MLP neurons of a small language model. Each row is named by its layer, matrix (gate and up: input weights; down: output weights) and neuron, and shows model dimensions 16-143. Each number is 128 + 24 x the weight over its row's rms, rounded and kept within 0 to 255. Numbers have three digits each. A neuron's up and down rows have the sign that makes its largest values positive.
A block is one neuron, or neurons of one layer that tend to fire together. Before each block is what it responds to, as a language model described it from the Wikipedia text at the highest values.

Description: Middle pieces of words split into several tokens, above all "ce" in De-ce-mber, also deceased, except, considered, conserved.
L3.gate31:118118098097105138107113118140145097127105151162148112150148129124100120125148115084128144168121124145132095163088131115158102152189107132170123153106133115152151090120121130118130148121137111124134106141138139135150176175126170146109114108125162131131116139040134138158098118097123160128161119138136122116139132157113148117103073137158106119114138112149126093098129090132128108145166
L3.up31:130115136124135127102154113091098101101084111100147133143149107138147160112102151162148155153147135165076109156136138084153121168130111161122128125097103151151153111137169153113190147126123128136121143101122107140102143167128099146162124112142158115148099132141096131146121140106161118121106108099109140154128158133106148131101098128143172128149118128121139146127152140122121105142162
L3.down31:120078172103128131082143136088151138093123119113154141135116118147141105100097137146168110117119105176128170118099128128126156137187043132143139132144133117156160116119148097082138150154141104134103172103101132139147157135157124176158113125169129108110148135133155093148131115138129103117122160121080164140138100118125111137117086136097112104105121138113141097121137142140188132145163
L3.gate123:122129129106136183145124115124143080169100121108132103126127117143125149140109145093138146104162140117116112146140104086120122146090113130125148141108141152124112121083174133126140119084193135120151149158152090107122146153104141097166147126109162150098111142098107105106147151159119112144110096083169111172117161071112116123153113137142127144156110123108169114099144096160138088115150
L3.up123:114156129136144151105165131104160126161098113127121123161129114121137128162133140163145129124172185125151161153079166113124090133133088126100164120079141134140144149125134119146130097119152166138154110116092113136148129140141110134144050082170135129107091162097097103146092115128153113150101134104113134137129109100154131158119102118156113107144109119092183131140156140129103126168153
L3.down123:122150117112079120117145112117155164124145087130130128153111118118143107130121109133102114106127129112151152118130144123148108145082123117108117093143124163159173142141087148126103106137144116167114080145126115153113105122155142178153109137135068128138125108060121093166064131149162171119093141136135127137153127134142084135120150114139149159156189177152131088095140103111121147133163
L3.gate264:111124153094100164143136118145101139122111124152144069086131146134125145108111124160102167131089146089100132108126177112167112143136145162136135117097168183167143134166160095153173137108125110074122085116128099148164119116130094138125149096125142104116154117111101127147110139126153108097114142138145112102113171098146127117104113163149162140156112085164133155153146126162080088093168
L3.up264:108162169126133110137145145085137114126127138127117156163090072162143123164111121135140132146131114161128098145116117106067119120113144140128080168114144145138124143074120095145128137103110126190106098137164092138087148138203152154081110096138145112135103142155131139128120157137116124149122076133089156125082134153154126130088116132139142165142117123126105112081144122138120133143121
L3.down264:147156133119113149134077106151126169130113149155083127155046153180194160116145153147157085167151120101124141111094136127115110145146081115120112149095140117160114135174103101132094092086121103153096092096137138100151148105155129107127105131146139139156142171150115105112137141148126119138095130111146117123158117120121099135145120153143151105139093148156142134170131109108119155131128
L3.gate388:116137117099125133165103120124111104141148158151085108155131119106119140147122078129160165165124153151160145137123135133147073145103128132128129115145123156152134104116181128122191151111120101093150111073110100151134169142129133086116130087119098075119135108104144075179157145131168127142129083134158123115179169103107127103142120145110137136134123120122136101129158129108090106166113
L3.up388:128115078107120165105128075136105128109146129136179130130137105164121132090126123109091147135123179185125113151153133116125117152140119119176074137099190107161105123131126116132124137134134112125141127105162090154161148115134095134104146131120149132191101131092076104140087115146108127139109128128129136142113108122127177135095101133120107134123130138141163178139145110144166157107135
L3.down388:148099091120128156098110100141147145092110110136127121158078175148126104114132138136123134109129145139125131122107124144158147135105143123129103163125161146102136154152121132128184098097117148147127103148142130153153088103149172116105082164110143094137134145100145081168139143082145124080087134117154126160138157137116154141079096182092084118146136150102121108120118101127143132164137

Description: Middle word-piece fragments inside split words, especially ul in population or popular, also u in January and ver in governance.
L5.gate295:143118150150155128100173139133135147086147107122114156195104150141134132079119128137129138121114095096102105119161172106073153118111102117135142160132118128169150136088115107167120127123149134123142119174148121153099157063124147135107152148103146113123126140127109102144131144110142140159067099146135175139104131142129092097091136115107105147147152140137092159159154171135162107142134
L5.up295:137104134105120166095161116115141144133130101159087055130146111125103156123104091099143129102141124158113130151142140122116140135144083121116161120111158115124150064143108109147130104106140117142135125123119167112131079144128112151115119133128115120134136138112092134146088133129093129122177102142090109149140108149090137163110095130157188119135148148177143130123179152113171079157122
L5.down295:128136136128115147121150109063156147121120121090139119125128115112139161111174116136136133109132067118132171136116116146093166120164077140113092135168158134142134071124148103119185136117104122098117103103150123155135114116126150078119121081093142118125126126159158124151108134112151151145093139133138102116111099136130142136134129159095117176170120110120078141140129103094162068156123

Description: Word-internal fragments in the middle of words split into several tokens, such as el-im-inate, or-ig-inal, pres-um-ably, B-ure-au.
L4.gate225:138084161144134137129160149141167152096111120156143128111149136128107129126172155101116124120127136117155121109117126117091109105108073104126164131079106141168101104107087107160118143113106128083114125132089160157120147109110119130113105124128123121144092119113137148124116165121152178117121145139097139169110122144100107104157143126152181106125120102132116162107120104133139089120155
L4.up225:125142140169157119131142127166080118146171129111146109152126131135111136132125130130095150123119152122109107150103071167145084156103191111101086145137109149129089097116140117091121116128100141130124149135143107101114126149093094144107157151119135138151114161150162140096150120160136127098134091091123160126154084113132138141115135160117120151150130175184118121139102106120139122095137
L4.down225:138129105105152104117124073167145135132102145082127133114105147140165090116190160178133110106119161154133116179132126145116143146104102098117095106163137088111099133106118128102124143094160145099133084178123139107155125090115145168153166180106137126075146085124100131127149160134145173097118108131149159145139100134141155116129123136119146132140102149126124156116096143102135130105101
L4.gate362:092137084107158129108157144146094130102143099160168096144144139125144115104096140116150134144090180126139101153130090102162127162123113124119107118092144129127132147141112148152168132134154128176137141151150134148096133155164104138082147067172111095127082134107169117127119119130127125126104119133130155116065125096099111116162157147126126141130074071118120094150155124148118109159147
L4.up362:113125163113085115119108091079106134133110096124108120133123116113153136157159114132097169153124159160087138125160177128100124133104113120170136098100142138156158127094159132077159139125085114138092123100118138128130143165113135186137138140105090161140139111105148116123054142146134139138113085158119133168154184102150090155114128133103089142105155116151135120152152158139141100137098
L4.down362:099123136107163152124106104142101101116106105133085136127115105115188107165073107125126105088124138130142149135119146149132172126134140145164105123128152132255097140091153149124119150089169152141106133124124131110161123102093105153141138127140128128133125110092159102096148155122121145145129136144115087147145114122139117146159111113138127113112124112109123130142133158148142152142103
L4.gate389:115133095158125136126137099143140139131122126156135148192156149138071134139147114150122146074131110128134107125124129133133092165142072125175150113102158116159145099141146109114165139114142158127116129110095168129126113162082114087053103116139125106116128135121130131103068119139106067129147146114119174149072113095119108129146137139131090096156088145115151126103161148123141122135128
L4.up389:114156103115095123114180081118155150156100139185111123109125134143124132148105114107134154125155134101132149138123153110171110139128124099170144147134138174120138150121147135103114087115115132137104139127062133089141107100106117150132127144139100118110052144115121135111110171140103189137132115157135161149122122114098147122085138148161082104130143139127103106104150112099151103152122
L4.down389:087137146116121145127126101090144123112126149131101127155132107137137138126103100190124096119139126141166121160135118136109121138125104110106114187109080137126141081104120118087123122166127167130183108170108116113151116111123094184095098149119071091120147128119142143103116125156111108124111136152130113137102136109180121171114122143144113120137109122095121191122127141125094079155116
L4.gate437:152154115135143151110083118143101107085134103141137110165107111099130134089076137095144138132119166144111111134158129074106127130149129143117127170129138058148129114135088095170169137133141129127143159105132174159097122141119114129115146167152142128089168151104146099158136140134136083086102155080138158115117162127095116119162148123157111112155137125116110179150172109127148147173110
L4.up437:146116112110116124128118104129109140142149082135114156141112129121154126111118109111103135131154159122106122097110162145161148105159087209132139119093125130130175096113160150182118089142096133126117122106142122078123139160165122128124125138133148146162092140117114114091137121126183126150109077142152150135097120136107190138132162167127096088108107106108145166132129123154059106105149
L4.down437:112101076110137124095114144153126098146133106076142099172164125144169153127136053154136124128157128125138112136133129104153140144101137112120132127111158137129146121151090127179122101134152125183110133120140122112146080162169143094157144133118082096116104142087132094144093106130142162129091165101116137134100126101114133123162133143122110066154120113125108143101111116148135105131128

Description: Second or later pieces of words split into fragments, especially speech verbs like stat-ing, st-ated, sa-id, plus wh-o, s-o, s-ing, kn-own.
L5.gate305:111128119100087108141093175120094076102099144127146116135130129128146144154094110112143133151121155130116112127145172126049060155113120102081122115130133115150116124130133134123165119116139121115168182127156101133147068143080115108120088119160130157150109161128120146140161140129107177139112157149138161149085136107133133117133135114143166142115168115124147119167162101157106160143121
L5.up305:141142098168100122112107126161107132140164127115087127140127157107157148116107129101124128144129119108103100108101101124130155162115119139112147124069158131120180143099102122108141127147173158177150179142129109121133113132133089102105135117103137121152128140141100125134155096130131145128136153104109111171148118148083130163090121139149129096156108113181146117130111198154166186126116
L5.down305:102112099175119109137126148155126140129093118095103141099158119160119106128148151130150135162138106124116124166109138066096132162110108138097140155125138123113164127138124129150131134160168149132153110134109106117074144148139130156090132069089166151106135102158095082149159139103130176158168140117113131117164147098113084129147139114128137151137168133143111114106148114125119117160091

Description: Middle pieces of words split into odd fragments, strongest on ing in Wash-ing-ton; also probab-ly, wh-om, n-ow, and words like as, that.
L4.gate49:130105160104147127155149143143121111134122147129079131103173146101106165136118128140150163127130117098066132109117124136114092139172122150132171162127126193159142138149131127133107152118118077111154109143109099133115125148114137120145156116159134139133136113144125131141130143132153131138141151146118133115099180155129133104111115158182144123122095156126079059149109171106083107091130
L4.up49:126118152094143132144144164120171152127108116115153156119152124123117121147140102114092098113120181164120112161123113130142152140148091150107142111150116110130111175123100097128131134147078084136161125090098159117134136123123126117110117135114111179119069128100103184109142135120131132107143116141114117177114103187124140084150149115117129127176146127082114142106076120175114152167177
L4.down49:107150158119132134112096170091125149117148110101152173177124144157107149115133151110149124157136138139104087155083130102108109088110106110170106123164130145132104120127137131182095115109086170143132131125158135129150092148111151142127093073074152148116144145118132154129137176126104176187157138153097151165108102151095097157114120116092099154157145121112137136139143150117120119123133
L4.gate57:180099140095135105123142118157097129125131100122131120163104144101164130117097163117146125106114134147095108136127160162107107154133077144115157158063153107149152163113125105102156139124103136100140093097106144148111085129088127107131116141111127120121132132145139132119101109098114132145110164082109112158104190171139083135140101127136146118063123110119138098128142120102121105113154
L4.up57:114083094099067114171114171146091107133097086100128120148125124135128136129137100138108149168144093132112129096124173109107130163164154154127111137102121123124110119156116148146102107111110141147137126134132129128157160137125109135130135114169129125129088121166078128112102086148122159122157139159116119139084158132138096161096106097140138139150132107149087144125140129161089159156126
L4.down57:114102130092082144126113126128119144125092141140103131187144110130154141104116139102123169125154126128110129084128116162088165141147173128120144138098127098141126123109093123104113123075142138148129140134086100156168140125172152138142155052140149170092117141116104134163118134160129163120090151172130118161156124108139105127112085138148163169167117120144154150128156097156139126119133
L4.gate278:147065159148158084123098120111164042121090114142066146167151144099118129117162133095141160130158136118129120146148126115135114154192144133104149116144108132180155138135134125069126165114123133156165126089125125123092152135082097116147128128159111136108117161096126123122158103107088130107136128139130136128113126146102112115120142117158141097142141064151142146106100132171136131104122
L4.up278:138110104092131147130104131106166123142109117133179125122142121139124104138099096110116159136088170130117109103123114189134123165127109141126081131089126177132162137123114136122117116106111118129146111118137097148129161134132104141149120097120124150149115144128126106167131122121103146080094157148118108092112146182112098181155166107132104084074132096139118092186101135130142125159093
L4.down278:150165118143123107068091162123124055110088109112144129123146122106121128120110126095154116082105091131185117154150098105106125142079105126098133161179130148125148128152142108114142102144109131121156130109071139156157131139135112182154109115127140161125105128121118120146123139151112079132112118111085107092147130149142109113107141104117133097121166086149147108100094144154129089128143
L4.gate337:110080129132112109159149156129081125127113136123114136144148118102132148095108158086112121141143131131149156073152153115136165154152163149128175152102130146149105105120099092147099116150115097095109099171114136137071092124126105133087088118115102115115131185105118180157176116163120131112094124164154118112114118117120113074086089144126097120149140128099111128144105144127116134106156
L4.up337:150137159131117134079124153087126095144122152099090107094143103150156165152123129102105109110125121128142122119124142115132133154130118125075115104066136128130119134109081156156131141141118095113076127128133125094110143102124117157143132126100138210115103123131141119125126130129149139096134175170132136108125147152121116115168109135172161123122121096104140108112163111137088168090116
L4.down337:137162111077157134133140135140121103167176113122128145133137121176154153151125114112091112161095128122135153151131124109128137135124120109093124129114116158170153112195121127092160127118110154141131126152133104109162108111137088143119130118142134177144149101109111139115127123144145152143095101137122118122142131163098151112205110109090139119101123087119103126171085140105143077142131

Description: Word pieces that finish or continue a common English word split at an odd point, e.g. succ-ess, caus-e, ran-ge, Burea-u, produ-ct.
L4.gate102:152131094147108118081145140113141124104114126165120120137128134094151146140159091122123125117153124133116090121143162111143098139135148159108123122082115145179142154091133112107142126149107091155134129108110184138134136106091079081105098108125133121110051130104082151135155128130114122170118117103120126128090136062092081099084119176120144123116087124093156169095140141123153130148147
L4.up102:109169096147140130126101132176133171130159139119121127107110133088152130170142157140089087143117129098137114144163163107158134125130171151106108111159156124094120123160144129133106121126155185116122151080110089154157095134117108153151115117138192125130115165105134118109106054169081137135141156113120159137103112124138130153121141092158062126093115152124128118096131122103109134104130
L4.down102:124124113129116115171108146138122129093170100127183136124155134115093101093120143108115128141145099142112140176144124140161122133132182139107140119133128130171083131094171125130101140115135136100159187109075102113141158127134138152123090117127154097163136113104132136120136113114130103138126153179136148130140141071136129113089148103112127112115104144115163102154129113141185126111126
L4.gate139:107115130117136110104136128192157126092133129147141097141109130097095122134098132158126119131157111156113092112108131106121130150102081167147144160085097178134123098158100150156181142122140114155144109121109123106096156080109150108102126151109130107134090121111171152147103158097127126115119099117128134128133148091114088114153085127121135092168103140109118133117129138155074111136119
L4.up139:098105130063144129100187188093150141093146122112136073137132126105095140142096147088135125109115128135118129133124132117116123101145165166100131139135126103124134142095109089117110113134121136148145110112154084166142127105124090135179100122106148110113135112129108120149160145071090114103134135115166132167101147109148113110124102102115125132125104167120114133094115137159091152142148
L4.down139:124129140098124167095137169121147168123108118108156134097158174092068102215107149126114106125122119142109095157145153105110148115099100126138135165103121102082103168148122146119101111115141145138114125139133108131152125126136121092120091118149163110127159085118112158072108142163118099111119151114136109154146106126148135121125132143125127111111172146121106074132134070139120138103167
L4.gate230:117095192134169133104135193140188113104122130129096067101167146108140126162115142109110116113133126143146133136117154110131112188141138141134157109110113093172148130127131157161140146129153102125146152074157121140106101166107106141109128152132119088081167140116123138096138157119109132136159138139138170170110088090122133111148120172172137166148118151102150111135104131120126132092125
L4.up230:135141161137162107109163158167119137127129117113093128108126149131095136158120164125108110125212153123124137099152129093094132125119117159136148130131112093157115087156100141165116110162104080098124159153112104158105143129115109118142115112162142144081150143140087167142115129090134148095094106105143128153118125121151159097149128117144160165131154178101104154113094126151120153113102
L4.down230:148106116132135144092078113100150177137126124162102162091070132136102131134122104141102062121180126125100148156091154113145118170135174121145125153118148143118111121162150102129115119166100122102107144109129136126126107119089179148125144123130186119118133125088113131133151113164124139126100123114138141182131080127141107125177090135089107178176110146133103103131141146123155142161095
L4.gate324:151109152124131116106144142092068140095111122123103102128119170148113165139122107146105131175105142153106147153122166119112085129116113138129097146113134174168147127156136130133128124133107108104090148145139118136137099138136135104107089115167155127095102118071067136133150158169167094138095093145166084108122118121122146149093172176165136153126112121142109117112164122132140101140119
L4.up324:121121084157118128117087133137118111139131127112093102147139119133152095103145173144157120134100135129125120122129125092170166151144144156132156069101175136157118096162139149161094119144117116145107091123131133157099123118112120118099106121155136175124148116150135141140126153106171086163104134080129115063142115144142133081122102114128102154121153089123112120085142134132167099130087
L4.down324:138168133106151157099100118146110131126106130089141156133137130153127103160116111086092119179146113132140203124094146117138129129124146150115099121128091104171153151116115124134119102136089120144135123150176136135115133138137145117125142108099128178091157131110145164117093101164117115096073127115174106128174132123163142133105110131199108129119112112113107129117115086108133137110145

Description: Second pieces of split common words, especially n-ow after is/was, be-en, ne-ver, whil-e, alway-s, plus " was" or " also" after which or a comma.
L3.gate127:174115143143092140124134096098154094144144139164149145124107161145137123149091142137134137078144150132123126119125130109129064109099070106177136108128109164142131120127169145142153124120127109134111121167135150103106152075123127103151145120136111133121134087164123123126125129113076166135099125128109153127140142135104124150104082163126179085152119126118124129160119091110135109131192
L3.up127:075088124142146183125097148159118127106140108137139147167142137092117122155088113149115104160133144114139132118147158127065121106115127101118128127154114153126128126101120126160165135156099076129093174143141116070136132144105133154133173166153162119153088130084089100093130096164094148117143110126142171123148102142133106153068123108105136144155124124140114161150146147081113135118184
L3.down127:164150152083132136149130172141096142165090104134145116120139107126111169130119102089149105106131124159119144140117116131110138126147127180183085085101151154121130134101151154159115154087130134130143175149143098149081116140156076145138128085117160110208111148116142110138138136147162115099197151139103110171126123152143141121118118092140121108139121145102148102137084140106155146154077
L3.gate133:129128119154117133136168182101151154135136144095142123105125095113156139106073135119147147107105127134144126107145155136077115130127098124147154102151111120131094114127081043170167147157163112087125143150110122125125134153099137127143128126114118160113152120110136125164139123105119146123115129120102161115118128096141103089143120121114122138168122108134161153157133166116132109099193
L3.up133:108164138157132103116130133124128100137152128123148166105139105140114127101099195165143167145120125126162097125172128108110154100107140101135091167086120076124094101116137065136122125168089106143119079160171143139163143151149168129142158129128163142123115111133131137108123115157155098089088150141120139122096171097134132109129141122127136099133149133136104113173118136147113121136169
L3.down133:150141093105142108121132099164094091139102122121071168148153095139134120148131104081124159135117107107110138154138106129156134130100113140137126173087152169103093116138155182107175128230106098119165119127134122144171121178156146143137149137124149135125090115119114119160106143165101174120174140113138144107127156125135096130073147124159118134112137137127131103139122160139121118133103
L3.gate238:146156167148154130123183136121130116141149139117149144146115136149093164156103153118152125101137096154115126074126146111080095156140088155190127111163125149159098122131155135134082130113142116119126149123149127138157121095134138104158147104097127125106110102121102160073143114168162110096136113120151134110102094080099083137104132167108121128149097156099132094107090129137158105117169
L3.up238:119115133147108164101134158147105162111182153140145162098126144123127125089116135135135105103108124154099079104124146126116145134155085114142137084172148135126128136140138148117134123135072101092140107116148123104146108140154090090143177158134121140157129079121122155139084170147170124134129129084099157166096146134122128126132146119092135105112130159104132135135144120112096122145123
L3.down238:102114123185156138142097142119159145167151120160103161121145132108118158116172145115097109099152118159076166146075102103154127129111129150164143096154087109133078146091136142139112135166118152101137150106164132093184113139133112147090157125117130121124066115084150122098107111136127093116147145154099107142148114117145140114136150126151132093114121077134142133147150165129120122115129
L3.gate294:134119114110142155125140174103110144131139165145127153123148121147140136163145142132136132098126096157146081118158140115150104129119163145135161109151100130121138150201125146085162130126147093125134117137100077137104082123129121135117095136132158175073116105130133098127167096115126144084106107114121184139118156146141147120114130144111106121151143132147134074163140153102097107093182
L3.up294:137164115138063150134135146087082129114138131120108140071090131165141143160118145108124162145104125145133128141132137163098135108088073172154125129118126135113115131128099110122108148148134137108124130145133110125147152116160164119118173101135145154095138144116112103166123124093109120147042059111135166155097142135127192144133097108166151086133105106155131131135134158163129132160108
L3.down294:113153093122152136149130136157101123122113172143157128113184098119128184100139139134114127122100149065100109104099141106143131153192125119156139139098086137140130114143177133151158120107133113118104118126152137141168158110175107152170114129111149139118146104131144122115103164196146142151139177132131147162111111112121174123098084139132125128119126139119113123124164101164113133169155